{
  "n_layer": 12,
  "d_model": 256,
  "n_head": 2,
  "n_kv_head": 1,
  "head_dim": 128,
  "d_mlp": 1024,
  "vocab_size": 8192,
  "activation": "quick_gelu",
  "norm": "rmsnorm",
  "norm_place": "pre",
  "norm_eps": 1e-05,
  "positions": "learned",
  "qk_norm": false,
  "attn_scale": 0.0884,
  "bias": "none",
  "tie_embeddings": false,
  "parallel_block": false,
  "init": "trunc",
  "init_std_qkv": 0.021,
  "init_std_o": 0.0,
  "init_std_up": 0.021,
  "init_std_down": 0.0,
  "optimizer": "adamw",
  "lr": 0.00147,
  "beta1": 0.95,
  "beta2": 0.95,
  "weight_decay": 0.15,
  "lr_head": 0.00354,
  "grad_clip": 2.0,
  "warmup_steps": 587,
  "schedule": "wsd",
  "decay_fraction": 0.859,
  "decay_shape": "linear",
  "final_lr_fraction": 0.1,
  "batch_tokens": 32768,
  "seq_len": 128,
  "doc_mask": true,
  "train_tokens": 259000000,
  "steps": 7905,
  "dataset": "wikipedia_en"
}
MLP neurons of a small language model. Each row is named by its layer, matrix (up: input weights) and neuron, and shows model dimensions 96-191. Each number is 128 + 32 x the weight over its row's rms, rounded and kept within 0 to 255. Numbers have three digits each.
After each neuron's rows, "fires on" lists the tokens most often at its 100 highest values on Wikipedia text that the model never trained on.

L5.up870:093170090080112091175136120146058117120119125123121169123060144187165119131093118110098127115072106072119127132095171155097131102163099131143152120153095121094145139195173146143085116128139137134101089097117134172110189108202094117110124106117131145103142139166117101116111146142155142183
fires on: "chan", "mber", " Real", "year", " game", " power"

L2.up119:123132109137160194138099150156125110106156153142094100156070152127145112118152095106077113155078155081167120217137135180179033119088143108087075126054189111121098161129105101114117152135126100167116156150122160182103136118091124121159114092205165130124192162058090082052056194147190130106
fires on: ".", "k", "v", "uk"

L7.up395:132093095153121085123160170110118128148141114134170126114169141102128090119162096174095119140113209113147128139073175099137107122128095087098189143108090097160112168103112113132120076176143105187094171191149145145107116150139170184168129113106093073189136085124148156140147124140113124114
fires on: "g", "i", " Asian", " “", "im"

L8.up220:113120072133249132192083142125165147131128121065142135147188111092105156127096161157087078141147092161156127129085115140123123138150172127082138122089098164106117128095104135086125094108130125126133099141143106110140051128088170125078112131096101127125114141125182122051133142105164111105
fires on: "t", "s", "ct", "is", "tt", " v"

L8.up908:137118163155185096079125145110102182085131145123149138152116130153144112159153127059132146163151123150132134135167119186116184159107063112078082140182130078063176129149128114116160089161193079152096143132106177109098142132165133118155155136150169173139116137147077136139136142084111132103
fires on: "r", "er", "ate", "s", "ar"

L7.up183:047148117083170157132066127151101122082141136113098152146154105146114160114144098097145117131133103124108119125094115124164123125121140164141108103156142118184189127069108119139165154114171070112131120114111144093145112110151191115100146136094096147079148108052115142134166106139127129129
fires on: "\n\n"

L5.up143:156160099135185150207115107159144146114079150090131153122144119150126125102162146110111106148106142128138133150132138088187121152172107149115096144079189138110110178163105112069130167149106079148189129143130115159106128134120156109188097119110114155095101182140202107097083149132150126105
fires on: "s", ".", "is"

L7.up499:167178107168177088156112158115089113114121167143174159162124142093120126130107084155213123121121079120167159163165134135132140140072082147138133123095173102079171119153173081119124126158131143189177143090123124167157129162100115102166141122162186152151103147140085076151102094103113146130
fires on: " number", " from", "w", "de"

L2.up76:142172120146111146165157076123162123126108149180071078170111055085121151109128081158117114119069102114157128196098139181139054141092113085124130102095127131121097112123144086109121150119134088112120117168124134144144088125088100201092131120139115121105166128111111081112077131142137132097
fires on: "R", "G", "E", "M", "T", "P"

L2.up651:165159126162121138142137106124200100105111132155085129159110043100124106125124071197144109111074115123134115159097162201166094146125129100133135105099101150129099111145140084091138161109079090118135102157134137118105078128060121191135118141150106115136167134134105064099103122160147129129
fires on: ";", "E", "R", "\n", " O", "D"

L5.up763:117164105128107153077132156110162133144126147125140181113109165206119147118146154118137144182110168146149130180103140091114127130161145119114100204169134129104155152176091125143154155122099141164185186098125152134120130101083114125185214114104086132149086115043139092139147099124140117182
fires on: " or", ":", " Const", "°", " hold"

L2.up742:159116138109143070111128114092140158132145140087089158124076135128160089090171086215079069177071091115117135118164176147107115085127151062158060116172119164174157082166139164124122127080143148116150183145173099126134147079100133094069154098166073150168128148157148127161117104123123109123
fires on: "ș", " information", " well", " significant", " other", "ield"

L4.up579:188121137123132123132119170139130137149142141099113152155140136202123138108124084129132094178149098119163116149136097140148115137121134147135146098110163128124147138149118127106165147113114083135164111189130191141149110132134122129153112126125115168083107169146162128108173131121171144071
fires on: ".", "x", "an"

L7.up272:031119103143164080096135155151155117095146163116097145125123111129155155103101100135198073130137173104133144119092124118105136187056099106136129128100164151117143153067120125188186163088131135166057131145137138137157130130177087113104113087157119118115110201035132104137101074144121119159
fires on: " two", " three", " six", " Her", " app", "\n\n"

L4.up379:135123109059113159155161107145148161141122143127120165149102103119140149153103149080094177153138104144139112165108167110104129147108176160162158108124096127135142120172110140122090145158206162118141102187121159111152144158097101071191116177098143133111032145175123116098114155117158083151
fires on: " place", " line", "qu", "te", "f", "ch"

L7.up885:175139080108142099114118124107150197139132137057167138111135108096077095076071107154128089135110129168121095129133181090168159130092113122136124110165131098149149114056095113170148081162190144101112120158098161161146103124182157147108187176083107137109155143054133160168180093136132118120
fires on: "\n\n", "'", " “"

L2.up47:157070072119154164119088170117140079173168127101138103137151136175076152099159132141117108148150099056198158104163036129166078094130134165113117137100184104122168192189126080116124140126161131113042143185145123158158075118115120115101055129128104155101146151108118067094087178151141131082
fires on: ".", "um", "is", "}", "pa"

L5.up980:134152098062135128131166119105162077155127158108155131084194115162122091129113079144106123127096166145092128091123130073174146087125160162150081099092177151119135122176123134107169177114151080150122122148105089190156123143119142165116108119147064189142059137121223125178090089139085121149
fires on: "in", "s", " Re", "Re", " Great"

L7.up311:074160153159091132136176138124142144141120068194134117121084142108144089164173150138082069077153118082151131154078101181088093083127087063069186146113074119114101149168151105083179118113089170163104109181109091156099176124125128174117153130161121081114131082148119131144162150125120135112
fires on: "\n\n", "ren", "^", "qu", "{"

L4.up572:123175099068124191100112107135158124176128132143168143127094153180106133163078128091118156136083131096067129141192103127134080181141187120159162096136164105135114140123105141169131104109064137115107140114138213162174138110136138128126137116094130146099180127193132139061100081124112141110
fires on: "t", "v", " back", " Gr", " Will"

L4.up202:123187094105085101083104167140146198144124187128089137162118153089132178119184097160047145133138125144098124164094127110187133149137093160143107160089199135163146138115101145185128160157110098106167094119109168130111125126177119122124104105141115171149082204108165131136129202121060137061
fires on: "s", "an", "ir", "A", " Goals", "at"